Weights of a small transformer language model.
Size: 9 layers, 2 heads of 128, vocabulary 8192.
MLP neurons of a small language model. Each row is named by its layer, matrix (up: input weights; down: output weights) and neuron, and shows model dimensions 0-255. Each number is 128 + 24 x the weight over its row's rms, rounded and kept within 0 to 255. Numbers have three digits each.
Before each neuron's rows, "fires after" lists the tokens most often just before its 100 highest values on Wikipedia text that the model never trained on.

fires after: " "
L2.up395:122148101104103116136124091125150131110111123086176133165127132126087135146105113127107173093161104083138141093126077115163138145145133102108113103146134153158102124137143127105161122065152123157130150100134161130129147150130135115127083141126134104154116102158103133156147143120131137127157141151093106131150149147167105090143112175133099145118086124100119126199107195138139120097122161103083134177138129116144151116127147114131105125126115111149178079111131096131115119176135112106175171137135121089137110170144125142108121094092116127133110132121146166134121122126121134143061119124158139145165105099135118129104072161145087205108128165124140117133133169119123178117120149130149152146122106151123133136138103108104145135105141115146119108111115096154157127133158124
L2.down395:136105147114112107147128115150135181122123155152152109142125116168127127125142130085108129141140108124121116096190116092122109145098137125160097121137145108139095097143107124112105130125173118137134114138166141132159078132094147161175145115177131140082135122119095096117145130110085084137111118138109119111125099141085130116105108132149124123106127161142133081121152069115121095150134127110130154112117115134146107078145121144114163110164163141137144133124138125114122083100122068157115160115156138188128137122129100146146138150084166171104108144104095147118109139138145141148110125126138126098181133077149113144151188179136103084118152077163172108141122132049137136158126093160144128169144137116130105128136148123143121108115161159085124154110135124120130120147125114

fires after: " In", " in", " Ex", "d", " Episode"
L2.up827:109127131090172134125132183124147140143106144107110162161185143111098111127114136108111134103131110135184159142090141147094108149129118158096134135129152155125122103114147133115112144106149109134147135107140126151128145156138134094138099128148136185160140095105166112103157123129163116141131096144118113161128143112137097162058148136141149104139114144109145174153172189174147158150111123119157117138158157203129109131117100125135136159116127108169164169088136085095169146125121121160150165122160129086123106139114083143118132157130137124105130124114118141139131121107111157105169130136117116137128134137165169076152117080143109125120163137142131109132152149147131159140113124128174139154090100161058136131108133130099114149114143176126155149126121147137126156163143137
L2.down827:116134114105126120128145196162158132081114165130126127118152105121110136110150145119157110131133085103097103122144117079104108168148119149139121158097112098141138153108134106135179101138077141090137087105153140131143135113115148134173154172137132115104133142139142113157116113107123143139108126132107101143097120111151128127084073104134154156145141111116144111106142113116104114116139150157133174128060118115127180134173129125114150138125155118132136118122140088160150114151130127159130148164097121099111117107157069130144170134165168158140134111130155121107162150142113102103136082099156116127120166094127145178126170119126139158083121147114145112150173087097117138102160140109107159158161086128090094082167119122145108118163113125148151134114125155148153142131141082

fires after: "s", " S", "S"
L6.up724:121127120122145162138121165162123148147105153124125128134132137080099122143144051143115135175148115108105093135143111153122124128173141126132135137121137160143094101135090123088152115072138134144142135121138167113141160172126089110132108136117182148121205079167133142114131132110082154118186132183152080109139131119127127110106172127158143179139101110141146180118107200133106106142141146074149116145132148115129166100118102143158165163131151122120165167081130141106155095148137142151167128118090104116134112159126142135096139154090110152125124130141118147146097127120106156133114140117151108089165148142134147137101148141144139151123124117175128120131099120136123106126106170093143150130130129132100102120098148124121152141155117109126153130116107132105135122189122128
L6.down724:098098100150120097160074155126125124141099098143113135119147146159150108095113114133118177117128115143182136120128129098150112155166129116130149190175105108128106156099121116123099085128156120164059109132095114132116117098129121154130117147138125168114077110136136118132095132114143119158147144121086155123143139148154129168126086149111086122102170131165095124157125106122132148144143091154091122113166126140135131151115154147117137129124138133147136132132117118183162107113073133099103119103130106109083150124107108114114166136173129145100110133109117141109124095119132124053139119178134141176144140115143087098119142165100126128137114116108107138126091113094134108120154165111119103126109151135088095081084115100123148114110132135131092127170120148155065153111118143

fires after: "s", "e", "to", "S", " S", " Cra"
L2.up42:117142132128138088150139140120122121102133142141138129134119146122113111154142130109069084140146148137154099168099126131121105102120130126129128131126105136145120096113125161075117074133140163125146155124128109146125137092190065135135123116097134167134129096130117124112131106127083136131133129126143099124118118138130068117131134142134136143128158154165111113139157147137142112096114125166097149104147093173096100109126121115095147136136166099123164118129139102140146128170135121141159111145135088167133077113158112163170115136137168117113122145132144122149148100065112153080103094089115113160102143115144139104121130170142122143131111152137129142086166139131113102083101122108115137178143132107152099148139118114153122137069075088118147164145145141143129016144120151
L2.down42:165135101138113126113124110123131140109107155087175128185075114199171142113138122152150092115097119123109155128185134122114108117124132116132123120140136128139145141148173078168157147157139109140147113133130087093111127128106155089108123122164089107113137156144107137123102145146115121197141115111141179122142093118156137111119150119134137113162110145145149171141140125142089176155121117103147145105121145152136150149121102151113145114098104133137117170113135174078117159103137127128117144154099118103125156123083140088108141147153110134146145120125139158120112166193120118142143168129137139093115129163129072142118090100127123065139171130107114105142134109118106141135137141113148123083173123161114133110159120131139109098161162148096143114083122110142117166121123086

fires after: " ", "n"
L2.up886:111149077100149133098140183119133143131160133128092174150154103123131135119093141123116126126134138110152150113097084161143143100191124134083175138187096125159132085122128123170162118073139155197135127129130116127165130157133120129157117112080157147148183115145118112128131141124104166119128096126122120135146199106128140122105154138099110128155154135102111151142097140145154131086134148119116113133156130154090123125093142144161082140145092100105135105139156148114133136151103133151158154155126131085105062135126188116134158163110133145145102148101112116099108133107086099143132126108134113106138108154134146096174100076149103168090111146106142146143105107121111115124134150148122106092109120094108120131116107083112119117121132138131114150126106108158126134135113118
L2.down886:163124129156133111125134139156111100113117169148138141114080131122091136121120161102133125136141086105160098115146103122103141120109109189120122099138103121135149114126112116115108138099105104128126130099095099115139113122158067166126169138143166092152124102155166124145113137159137121158126107106130145119142140125094113131103109153108088146102112102128104147132112128161134146113115132101163187152082117158147084087141124116105138149181156121093124106125095111115149119152168133115125115110143090098130101163167125170128107123056133137115085201111111186148105120124113096136101097130122157127129150123103138150144173080138121152087148135168129114123112099120133111117140138134152146194125133112133101120097149113124152085075125137140136156116103133152100152126149088

fires after: " the", "th", " Al", "s", "ar"
L2.up864:088121121120136156170167165128145143151150116126119116119111125115101138166133117111124105116145154138154138112105126163126163111112137137099179143147122116126141122134122120097122104117089120092098125111103112118103149125136118102180094120164161186136132107149109182141159141124071110127150114150123101168115168128131097102120148069091135142178107102164101110143123140127133175146121137107124153119101118117136139123164100155144105149109120143097174111131113160097156088144096160071181105125153102094123098164115146106111130164096163149135097165135102143137088113089091133109170152133121134108136162094144157116129102094118106135142132133144154125116096128112142121118157129131129100083144122155099094115165143084089104147077159111129135125119100117107131135155151164
L2.down864:104150152159176146118090126116109170103116142108168081112136165122159108095138133156129124129133128175143122146105162134109056072131136146118126127162141115165160119142074126150142093134091105125129099161159126196148135104141122112125138134139138104122118122152131159115154116145155134156106145098153134122168136093131143134145108138180096101134187149130161161110153119110116086160170127131113133168125149081151141101145147133161112125148175111162140134156153108171165097096123178109108156138131102102124141133162120127175112131162148126117148138150134112145119130102148152124103108097138105139146107116070132124147143110095148130133138126100087142142106125117109094126158141096139128139121128133129125077173088127103126118090111129098141117138097148185142127139138145

fires after: " G", " O", " J", " m", "G", " I"
L2.up787:103154119084132093150101120104160133107112090142163137121100148138161156158115098102135110171141180126162121108156126129134121177136121114139103137137109127148160089125129108112136115116139145126167133142131109145144120139105087095161134139096143080131140113140090127111141104100116155128120143158127110117135119107161092129114145112140101134133132123113114178127091150097117105074122129140104120138118110066093116132162107110097117077153109117152102129124104130182134110128084132139100146139126164138143091182143153139146109078110129128118103134116169176077138098097161157120112126112062144135140170166088122168114138089131123127104092139156152155112142106148108150119141152108117177158129142158129090108173102138109131147150145117125130163146143126142119062162122138
L2.down787:152138117164164131114125127142113155136144140113110134118104131112146121142102052121084148130125119149149102118116108120193128115138123156133122163153132140156122125130091122115143086176109144103121140123147068097122141126114153115116110113148121126163119135109125164135097166115111115135125128106122109112105171146122125095128143155114182130099159126150091167102130168141123133146178124141164124122176126125108133141104127147126135131150162131132173114154149107115127137132166113116091106142153134146144067094073136178119141131139159119105150114157132107142095166110133062142117150082148108160121130145158160107153057172126135112125152139176096123176144158126150131139136130157113146115121134121072118148115128136130118124099120168139115133106108188134190133091136144

fires after: " in", " con", " ex", " In"
L2.up462:115117147049102122126131167153104144153127126146121213118140133091121155106086156130130099104161098152160123156114155131159114112099110116087129146099080171154100091128140125095121105094135109124112181127127127122143154090101110111147070127172165096129153125129112108136163123134130131128153091151153152159123174150156149121094126132138103138091124119137118186120137095134128144151106134062104139095145101143122137151127121100130129146167143168118152119114121113158110124093105140119138108102122145100119104113115082133103137128076141144114098101096122143164120118108096138143091118091122151141136125133117158106115142125122076150113154126172131113111129123137104119176132119130101144155102124146101110134169137130100153159120105167070134114143125120144116144159127090
L2.down462:138125115161137128159160084141100105107125149117090108107114119146136126124155165112122141156066149106125117134125126137181113136113122049122134118150124163117144146133117107149148214163113098121112108128149153088132144152140104128123105137134094142111110137140165123159126128126153091145143152145133106055155113171061118108114106132136124103109086160093129106087118095158134138149139112093142143134137157165130128140123147126141092128113091137143199111097100111128131134116105171122130131092164129164106142131134103136132117140094118155133104172165116129138147167117141140144143136101131129095176149185136064125155076127110123077141133127149123117111101105125137107109134110105087123142117124135117144107166118158121132127131122164118118085124117106105116086116133134

fires after: " I", " A", "1", "I", " Gu", " V"
L2.up266:141143119118163129159144170148107116167127138127164169163141130150096098134119120137154131143144098113103132161105137159113109126131145147130118127140138155120160113135128157163118115133103162154118095163149114128115144123122087163081088067116153145151140104137095155106093146106131121161171124158108162084155121155145107089136109100124061094116168166144166164133144128062136119103140108117099145156124145135122111129128126116111123120155140120155106135108076133122146156127159109140133109124104128094149179139101147171130174098107141123108138178103115147081150124170089138098136132134078100149110132132140141150155138116165119161149125149188120117175119159146116130121098133141131116151126118127132103092125075114104113149137154166137134088159144103133098121141150088
L2.down266:120157120115112169123131156149118064122122127126122158108127125109051132160135170129113149080128135123135120112113131125167126105111056118141122127134104141151109127114112165116099098127125147112139130110167119120149115088091107120166164134121099138106163127134126149166115131182151112161097116106125121167111113077122134150192149116149187172141134142159110176115108104102095138140134150153127150186099136120145134157142114117157115151116189138143108149170147131149086128113113113156122147137138184116131085127133133151131097157128121098141095107124161103151126143084174152170109144138111087123121117096134119137119097121149155128118155123079113119124130114060090125143117125116113145168150128152101118127137142136140144115140129094135112158115124133122149119079101136

fires after: " ", "y", "st"
L2.up671:083148156119104133153131125095128150102132103121120114133110185141118095141125105128110149105182121151132207132057085147143126096143102109090120123125099140150127092104138130178131115088130121150122129129107128137115130138087141120144093140128131124139143101153145123092149125115098110165116128137123138130127139151139068123130173137155155149145156128112098116148114129122122135094175149141126125179157117148151148095145125150118093084132134124134148098123158121117130112191107112108139151168156131125151112117095153144093156135123170107174117153135150184146165053117144110134114106147134132165166114097117142147130137111154103145122126109102117160134116142096104153129154104133139120119127136135117087144121122140058168123116179168132115149096130098158133123169111159
L2.down671:118107106149076098105163146140158080122114113143124112142141146126133081108143131116144109132119080129154133114153125099107086134113142086162145095149086121125137086128106172113130115148127098148094124113121182106098110106120117154169086170165105119108120130124115104128146102080134157110106164139136096109141169154118139158118117112123157154142133099151106141120078107089112125129104122141162124139126171156131098117119135123092133143158116136089128147122132123103124100153149143111129124100117119091134127131135129116105155140157102176150127156055121105126132184160142090143124107125124131080198108111148090132157145096122133126099099099135172076136110130127129130159116076155103177128124113116095164143132120104130109151155131129157123162127135138124106078104169110

fires after: " A", " I", " a", "A", "D"
L2.up863:119126094095098125129118115095118140129139125162090155130126142137134101133151114133120145133143144083142137143140151146085128125156121132125088114117164127158177148163090146125103127120125172146197093115091115127123175122132140130132146125088171142131135087136126125077120094126117142161189102111083112119119119112167096102102129104067123118108137130097139137160153165116115092118139088116082162105146094160152141102143157108115145131138142148173123146111130110138117148136108143145121127146097141120165092161101113120145119149126145162108129150082110166080128172146112161138121118131107053139102158118152120103115139103128111164102131120126100145114122130132117125134108135127073101162133110160112122147116069154125088162142127115156155109119127155079071117138126141
L2.down863:142102178129135165105148132145112135145088135096130122125139075126114124167103156148115101123119141125131134144102178127102078091108137101153123131132134150139088145132152114131115157166140103148110131179148085131119158151159086125118174136115113094092126132115136106145161118127060135135124165104159123127134138172109108112112140118121116135143112135150149171118161114181091144100107160125151149096095093086132121136148155178092092147110135104127081156084129132134135144110140119099130139119123149152125098153121133143138151132159116123146122060107159139120098090108137115154116096092111157100171119163147128185138155129146103129135107137154126155145150155123112084079156130122139160105149141105159151071148139114092122101114145139105101158138149130116170152148123138

fires after: " ", "|"
L6.up463:138149135109119093168150148101176157123149113173170169139117109074145112107102098148153113153139163133131148111129105139061129117103138109077126143170136143148093147154117130110166122110127142170121072115097131139088150153139111134143030149145177076117121123113166137126125150108124151134133150114091148118097145171124152109138118153136116151146121131094139113171152110125168161139139142154136102189158108186147125132123109134104103119124136119127137110108118109137131131155160128129142152134105129146127102125123136176124172139119152104146133116128117155123119088140133125140136125178114130131128167087106136114138138123129129137137163119142118162126130137098103163132079104122111111152108116155060105153141112130129110148128127171100095127088148084131111129114174132
L6.down463:195123100144136137138163139160155189182161134161140096134171139184119139123102114119133115120136100109129167145180138146094104084133161138154144118134161147093144118140144129113136114128147156135122126123156181138137102130115110082124130171103132093155129150134132115111108106124099143146127144151144147061135112127146168162118125124141113134131149147124129128092119110069151150128151127104110149108158129146098129112132146136110104105124114126129119143106088107140118136121113094140132137103119151130121123187084109129120169150121165187143155133074094113151103145109140093132126132138117108120100117088159108142142114082099122103176127141145150123115074101152119123139103102132097118126081128081152161113114117154125167132128107084103146100090097085148128160145139095

fires after: " ", "–", "\n", ".", " Ven"
L6.up527:165145128132132111149109132116154115109132155083128155136167134179062112096090145148143110146156117118165169150130134096113119149156144093082133123158129104146101136169111117145107113115109143181129114139141113144134154111124131144170114140144152085116119132162123154117162144147135132120097117120122114163101133086148139074132139130162133133097113126149125147166120145112154144095101147131167117125107070126122140135108135146127106119105137145085115169124137090141150178115130141133126142182148054097140094110148097108093130071112154130152135128083146142157117130149104105146142095142113134171131121163105146123139160088130046146141109132119124111120139157135113130122130120148107120091153112139133141120126127102115109161181126155134112098078118109138114158144069149
L6.down527:147145149142137127119127138140138115140115159151089147127130092123144130145113095079122129194128120147127109136072138145119109132128135124175165134122117137116123104111115111109131088145104134111153155129088121167130120136167072091126095060162128154078119129178122118161137143090089114150136147097122132107083133139155106128062086157116174165125153131126094126109137106147144130141165147106127110116144105142072120158132156142129162152102128074168153116131133130115094127130127150123134125065124167147070132135093127129179087149114103162107129149129137108128144140114142110128122184120149096151149127173148105097133105156136133107122156148120135127109170104138148122119098160118111151155114094150113119145117104155101086129124114142136146136180131129113084116123149135

fires after: " "
L6.up636:113141046157127114105148130092108138147146168165122150098154136127135146128099099100148127129156107123162141137066119132099150152122132118051101131120134107143078175156115128136185121136119148173113119149092155164091169129116133179191131115112135130161140108144152170149095148103113141156127129129092126137137167105127098128116110109129140123110115143104091115160110178122144140124106101134126094122090123166116078140136115118120114129156120151113136120122159118090162153142116125144126169139159151141136135154076139147112065123143134118128110160134143152112157141107126152152111121125144122137130121133104147104125157114093128152089137102130112167129132082148138126136098185127112093146122122152117098183125105151124106148097108164145133157168096136131142120131151149
L6.down636:127152108126117172121144133144101151122162156123162120140147135124077149140127130147156148142098114094111128112124124106115144206140153131122088173149169157138110047127086122124141148120117128109102112126140115176122116121141194126093105135158085091126137120161089144105127147177116123135096150123169037114113116106126143158138152097130133141113112118122143157073113130120147138141130182141094122127127125116148129126111153141138118108110136130125094105110103116154126172119132120164111162094174129130104097120118102123108130117138139127119146175138188126149134103118122148120091128184142123134104128118135112114186157128129141081165142137159123111102132107081140143156102128158118122126133075097151150137138124127124130107078137096121118097151138160158128124122102138

fires after: " (", "n", " ", " En", "-", " ["
L2.up850:187108161073091142166083182151142104121114099090101139136179140134116130123106128156133098079216137136130156127151099167147114131129128162117111150116106139156123124133117125151159151101136127130096123135097146129142156102096145070175127095145149130114134094170126130129152135081148146164140167127144096113154148103105140154093125134123122154124151091165115114158131139099117176142100156103103145065160103157106113136147125139158102128113116144124147143090097124077106102157103135183120120122134130086137123115113133123164103098093089142163119124153109157138086147150098112156110140107093135126132158120087131127122115147145107126117128129114119114122147132150109167138132149136148122083127117112130121131119136140126115131162146139086113103150116119159086138161118107
L2.down850:121126165157077149115126143155093115155155131137119119135126145155076111109103121183129151123143134126113134100116152121119131181146096157074135142122136127128135127110126111145122086094138156123115153136100147111088132109097152127156130135140124151159125135161164103127122140114152151130133124131115104101135108150134099132146112125136091125135110111102174114125115127145105114142108111137148156112139144138104107135174140100113138083130141141066152101096120124073106159147166067085134078124131173076131140148181134121117116119147181111123116115116116124078098193082120121084142173121112117143144155077099139131078158140110154145131096131125124167111140113119103121115146100127130116146094180127162110142107129086124114121133133135103154170137150104099154170126102087

fires after: " K", " G", " D", "G", "K", " F"
L2.up815:120176138061128137142108123096184143082147120117148128121118150151117115109108109107131118152195162115169145133141128170123103110158169096102109131177111127133129081126106123142163102112158173150147174183121159139145136129118164117091122118104142110152136064202133136093091069121097162139136119139132127124174134110135100152111155135127112119087138154122137162139123118134125135117121154136134159142151158089113089156146128097087108094138153123161141112143153111129140113169117115132127157150113116145128107130146163134152150138122147139091127109131127178094136097154104176103130154101078080146153120120153112116105110134139102122133086122156130146118128137133133137118137134131117131132135165125136116142116142135130135151118127107106141143124136077162091133179091168
L2.down815:100138145133120117118106138092118118083128100151138153062139081138096129083106155142092134140119153145113157166137122087153101138154148147153114162141125124133124140137153168132105088141103112131070124130095180166120098164148103132153099122149145095122139159102131137150121176182084119147117124138128140088128118102132117117102174128087111103123114129164082095128098107145079141119148146125130102107139137109159090151082113133124151113150169187106090120120138163064145135156117122122100107172124107166092118169106111139173135122096140136143120147134118132091141113158147099140128126094126129097117161094106100142136120191118144135127113118100125110162117107138133169170150125125131132136145137100127110113140127091140110137127127190139156145146125134123119119121117092

fires after: "\n", " Total"
L2.up538:129121097060084142153131087151150158171103075139099161127146166142117174120119142115150124141187125105114134158112085121134163103149153109078166167144117140182099134124106132119163086127151110140143124126200150100092119123108113122115089107112167103116145050135141119139122165118127158132124140100111128154107171131143140110117125143124129122172106134124089120179096105132172114133120133081105157138127137129102138148145153110166122134107144140119160133101144135124108088150134136093121124160155145098154099147176109112128117106125122141082123115136122162124107099130129113139095114136122145106124145108139150117108114116126100179161145157090132142129149142103108146091170131116075147105108107118136137142123121103088136176134141106146132137119118090127132094107123139
L2.down538:125171129126119085107138158069136132137095154130100133145156112125142102181168108100131116113104133128107125126136101141133135125133137132114093119161111111093140153149116178118112153154111102146120167113135108130150132144146082105164101112118145131126109153122119145129173100124139132120108148158104147104111108132057167174114160125153111149106113171096107193121110153131141132151116100142140122160141172101149121095107119141149127127114092166132114132088110123126180159136123121159126112135058093123138162113100145137164119173117165126121120123129133125130142103112129132094117134138146090124093180113148117132125169122064184107131115099169121118131138152133164122137123102121186151157148151137109142138148126106117090117110144163106153159078086116165137096129147111

fires after: " At", " in", " Ra", " In", "E"
L2.up369:071154112135109146110179126107106128121112125106117134138132144111155161158088138088126123129108153076123157153123138179157072111171147155124163141145140141120156143108137134154121118094145125153149157158121121121148161128136133085119128114108135132176161116115108160126166130149177131192152106142099137176163173141132096096094154140146137161153115100178151192142151145134140106100116133112092162142132181175114130108150160079118126114106135139131137117115141112136139083118112124112142129125121141072141092109126140124137130159116162120130088128063135131147124105061132140112095100149136133101110160159128136128126120140162109145123173154126146105162137129140153098113110134134123127142161123119096137127148115146099129150119113131107128148130109068137104123160134167
L2.down369:141151168170143113160149122169094129088132163144102119136139115118180099162174148130113104102135091100156130096097102155131119171129154119112131174134131132116077162171118100151158132131111138117115108109171126109145152118164097100126173108094106130114098139160150127132158123156047135091161110124120121075133147129121134107115154134113132091125168136100100128100089128152143184119138102159095134135090093132128096145110110109123133118124124115126144174096134155118143154133147094132139149085066145146116159117128154140147142110146110155145151116137088124119131140146114123132149093121124158109148118129097083109124082159095104100096141163136132148136107119125129106097102125125190117126139116136142126131161081121149157109129175129120136149108150114164121128091104141

fires after: "\n", "s", "-"
L6.up767:113121140109129165158171122108141155122098099148121166149130108130130128143113111133103085121157105117125142100150105139097115119110182101107162159128124139138127104180131099131152131121140156120181172127104144138148133204144126156135125115125163144154126147154148112101115155139144116175118096172130048129135108120181098076144142159107140125157133163099132163168109137141128086123128112098112098097081155166133148130178114128116131147175153149154119131130107124077158128190134113147129154143115136116116090151142111099127134150133118104072105106148116128144112114113153133144142129154080129082159158125117104135122099112136099150123134109122115140127112156162107123103147149133109115119099122100130086117128115155123151145098095132128107120076126108135147118193138123
L6.down767:132131165097132090187145131174106166122129113112121091101133109110096115137096154119127138141172084197138086191153118121166085104136137127106130157130077150130132152056123125093111123120136096110121144120149080133131153145121142094156180094117138152139149114111091073086122135119109075141122117116115109090086109107132118144136138136129134108134131130061079150124119125114095140102113149147105095137089139127109079124139117098138108089123124149124113123124124121119101125145139131114159105164143100109124116133109145113106149125136141094122110137150108182139097151125114122130120158129080142157116140093095183170157141144115110103125140114126125111136096123135112118149150172119117120099095119147132150112118139117126153120168124103091087152137168109129120115100118156

fires after: "s", "t", " (", "e", "ow", "st"
L2.up345:106102125089113117199151156142139145145129133100118130151133177148079153173118135135089108144188089136162192150081110163098092147113082124116122148105071120141165112121118127095145045116127121096133138101115099151125126165163104112146088135091110157145104130139132140074140124109132152159090124130130104156157166110153115136105148138116117105147143154156127098131095127159138133149152139129117096115129099140132154128154159089141122106164107166122127131135109153150108085137108111163133149128129142131108085198115141105171129137125136136146140148137158146134141138102104173113150152121110130070143119147105126136144102109118117136134155125150109162139109131103085085109156129120149143147121125125128115133107139126129169140117129121129135138097133137162122136164083142
L2.down345:101127079110126133141178146114141162127092108129154137156150104106087115122134136093133118145146104123110143144156137116152140133101119124154108123140126145125108084140153108113173100116114115139144161138103117095122161117120138145143139084189130080120107110177131109166130102139155062118141148116184138166164086145146065099144127152121135181148121114109187103112139139093104147123126089127122102106149101085119134111147125118127112132084147141121114095136103113105133129134154130163110137119081129106127140165137156091098132104119109135094087118079150106143061126141125128149118151150103164150119130097134119136145098147155123144127111158110140147163103125134131150130105140093127120161175101086151130150130136154131063148089084127148122139138164124114102153108143112

fires after: "\n", ")"
L6.up405:117137106131119118129213111087150128147116135134144165153115131100102139110116079137137132166149153102128121148116145136111130149187149132122186144148123130145140144126117149159139117090166095119111141134138165114106142142135120159151148077124180137122137120117132150147166094119109157147102114095124117136154119130127126182145132121123116062164096107132165132157134121110137126130124114101136109127137089131187152158145138124121147127105171102147143095131168160115131126143094130124139151089160138127133132118131083110130121117114144096128150124114116145137075155091133098107133114108099128160163167105085139114133153137149116148119125147185092115077108145127135112092134124132075139121166151059143095158177130111096108170145112140124143111142116094117157102125087169
L6.down405:103087162116150134175089121105119101155129167123123153136104146108133147131095109183128170150141074177131138132051195158128167171103119146114121116163130156095136114128116152140126162117101161125086139114139127142142144144125138109165125107144157125120119146086121138083089115143153066134147137121114173163123117103136113134116134120104149153163123105087138164151107142107079129123137140132176137163141139125097103107146123132093153099087134151111077144114103131124204132121133150161134097131127103113132087141121147136118108121129150141139147156163132134144133065132109111096127100104120138132150152140120093112144155154117083113162115137138168122149132106108106153124180131130126135103133128134147119123123094171137131104154156119154097132129156116100108110117122140

fires after: "s", "S", " S"
L2.up482:107130147096146096155127148115133111114136128133140125134105126138107128162120097157141094112168132106101179138122107137131094079151088161094098126131107190129154099149088143081119045122133126112160111113096150099178111118131091104140089116108135179108129105139135124119120127146135155163096122141107098139151164144160109107130149126098174111128142129169124159180132105137118117079189139140133178154103126138134128139157129137118159161119129115125189141124116136123130126136089107113130130168098158143125077153146145142156145109101176120108154109134165178146115162154157153119084133091138126096139135118150137130101080105099085131156139095153116160116108144150123108114144125110123125160137140126125093109096142159122133128089111134146147145090105142125126132132127150
L2.down482:136150156150129160131134131129113175174111102123087125086122128135124123090138154099128170178144140106133115147144148127139145158171086122139100132143161101101139141087137071114141137122138099136180124150129111111136147175132138082085125085075085171122131140130157171159115127140086108135142137151125123125139127080128135123110090158191140143133140134175106114087132131124152152142112122160115057122153120132157184134139114118154096072141129134105128103160121127113121121116147152096122131129110114133164105140142124145108148144133115091101121115141146118141074130116113113145124097126108139098121108154123135145110145145180141142134112117110107171126160086108105148054145145143120114159114158125151120155161138107107135119129134181082119129140135127137161124155166113

fires after: " "
L2.up527:119146099107117142127115143094137093122129126103169170128128107137099113135086085166126128115160114118140187099099112143156113136128136125055122141150083144136080111153148144133153117086105158184164162149121169177142131106159169160151089134166182118156153106119090136151117106138150170129113164141116092151134141103133138135099159111119116116134137118080093186168128176140125091087138124121109143130180154135114105136144146137120100134105102099143166124110146112102112123178113140143163150139138085126153132171141163130147177132108112126124121146136132156122113128108119118101119151139115130124126139107127097122129093121128116149152150128105099146137165075117113157123146112154110134106110102171134080116128096141095115137120134147150148128101156123152113119118136176
L2.down527:139074137126117128112114117121114169117146135168114128114119101167090112147122097132160167195143108085150141119133091120121164137141133198120160149102168105146081153155127107119180139130133115142142108163109143135149136154127110104133157129120120118072157156106107143153168116142133133119101167136081156128111128145088153177075136169154137147098109149101103116097135109155070125115147115083100142148137115102145138102099116134109149094135140115106109137154157153125119131102070129116106154183151145159125111147143117145122120159110156108117111166114171143122147106124117127107105137141121121092174091106127160109084124132068153134128128114117107138157148162110157118156143130158140135108127122145130108146150133142151142114147122124103123148077095147075124151131113118

fires after: " (", " \"", " a", "-", "th", " A"
L2.up662:122121113096119081146127161111163142157118118116142148151139137076136156117088111142124160113176100112145164184115061156098113170142104139079160129105130131117104113136076109095119083108117163112152134079103151093133183087127140132141118140099125105134157123124119162077146155073128118169131126142178117171128179112156103130112145164127077129126138154142100105130120105133195114130141101111095150112153095150123143148174075127147099092099128192135128104139107118110108131122080121144120125125133099129156123147114138129118118137076115159144159113110139148088136111095127128124152140135100109136146155127119107110114131115134085135137141112071119151125123104114112137154101164147127121132127103143116125141152160127128108140131140099128122112117113160140097121149118138
L2.down662:141099139114125128132152149180152182142158119131160115129148116138099157103181120157086136143158104123109145129143182114128103196131077080150085162093133124139109123147091092110094117107126121136164144150144116158175126147127168159091121114140151135114128119141082121141149076097119099132103086120154144115142106127138170127133135149096138151154147130143143136162135127140106116098117130120085156165133116137137163128180134095125083091141145132149138120102134145146100097156130154114085143127089152108123135132153114138169116114116143107161123131123111132101075090122136120127158115149171100123113132166118123141137087153148134130123104118107130191124166110092116097135080120166113135173154125105136126121160095168163141129150136111131116118165150130113160137091130145

fires after: " G", " I", "I", " Gra", " Po", "G"
L2.up314:088151126061119125146110099081112110104116129088142134166113127132099150129116086140104105152179186148167150120133120207144159101141133105108115115173148145127134093119090127129128148099149102139146143149114121155150171147120120117118112134101127145187113070176115151131132095107109147137139127144172109139086093154120121111125130118129136124104134168133120124146099139145118128080123105129131120148159155141115126136153149130112147112138167107123108145119102179119115123135111129153133168114131157121112094117121124136123148095134115188081159131142190111118089123113082139090124105134084081134099135139112142138144095128128137141126119117123131121149152107168138112132110150135148150105076164113149098141170057142121136150117130154101146156108125113148103097125110158
L2.down314:133110155136085058099166134130119117128083111116093152158144156111142097142120108122120125106106126121160117136176104117112116124100155122139162180106085108170129145165125160130104138130138134140124068138127126165152102159185069111127130122122138083122130177113151158134135154125159114120122133109082131123162135123125119115130118142141142173091135134166174120122111129113119146135114134149122149179108088135150090118114137109113101124134134110130142164137073097124150182123106154122133147103151137154175146133114161141102125095133123122159134154104124172158151142099059077136167121106126126110102127151136148175173147140134160103121137116118121093116139159148128128148155100114126104122114117106143161143160128126124151094188144126126116115166130116144157132114126073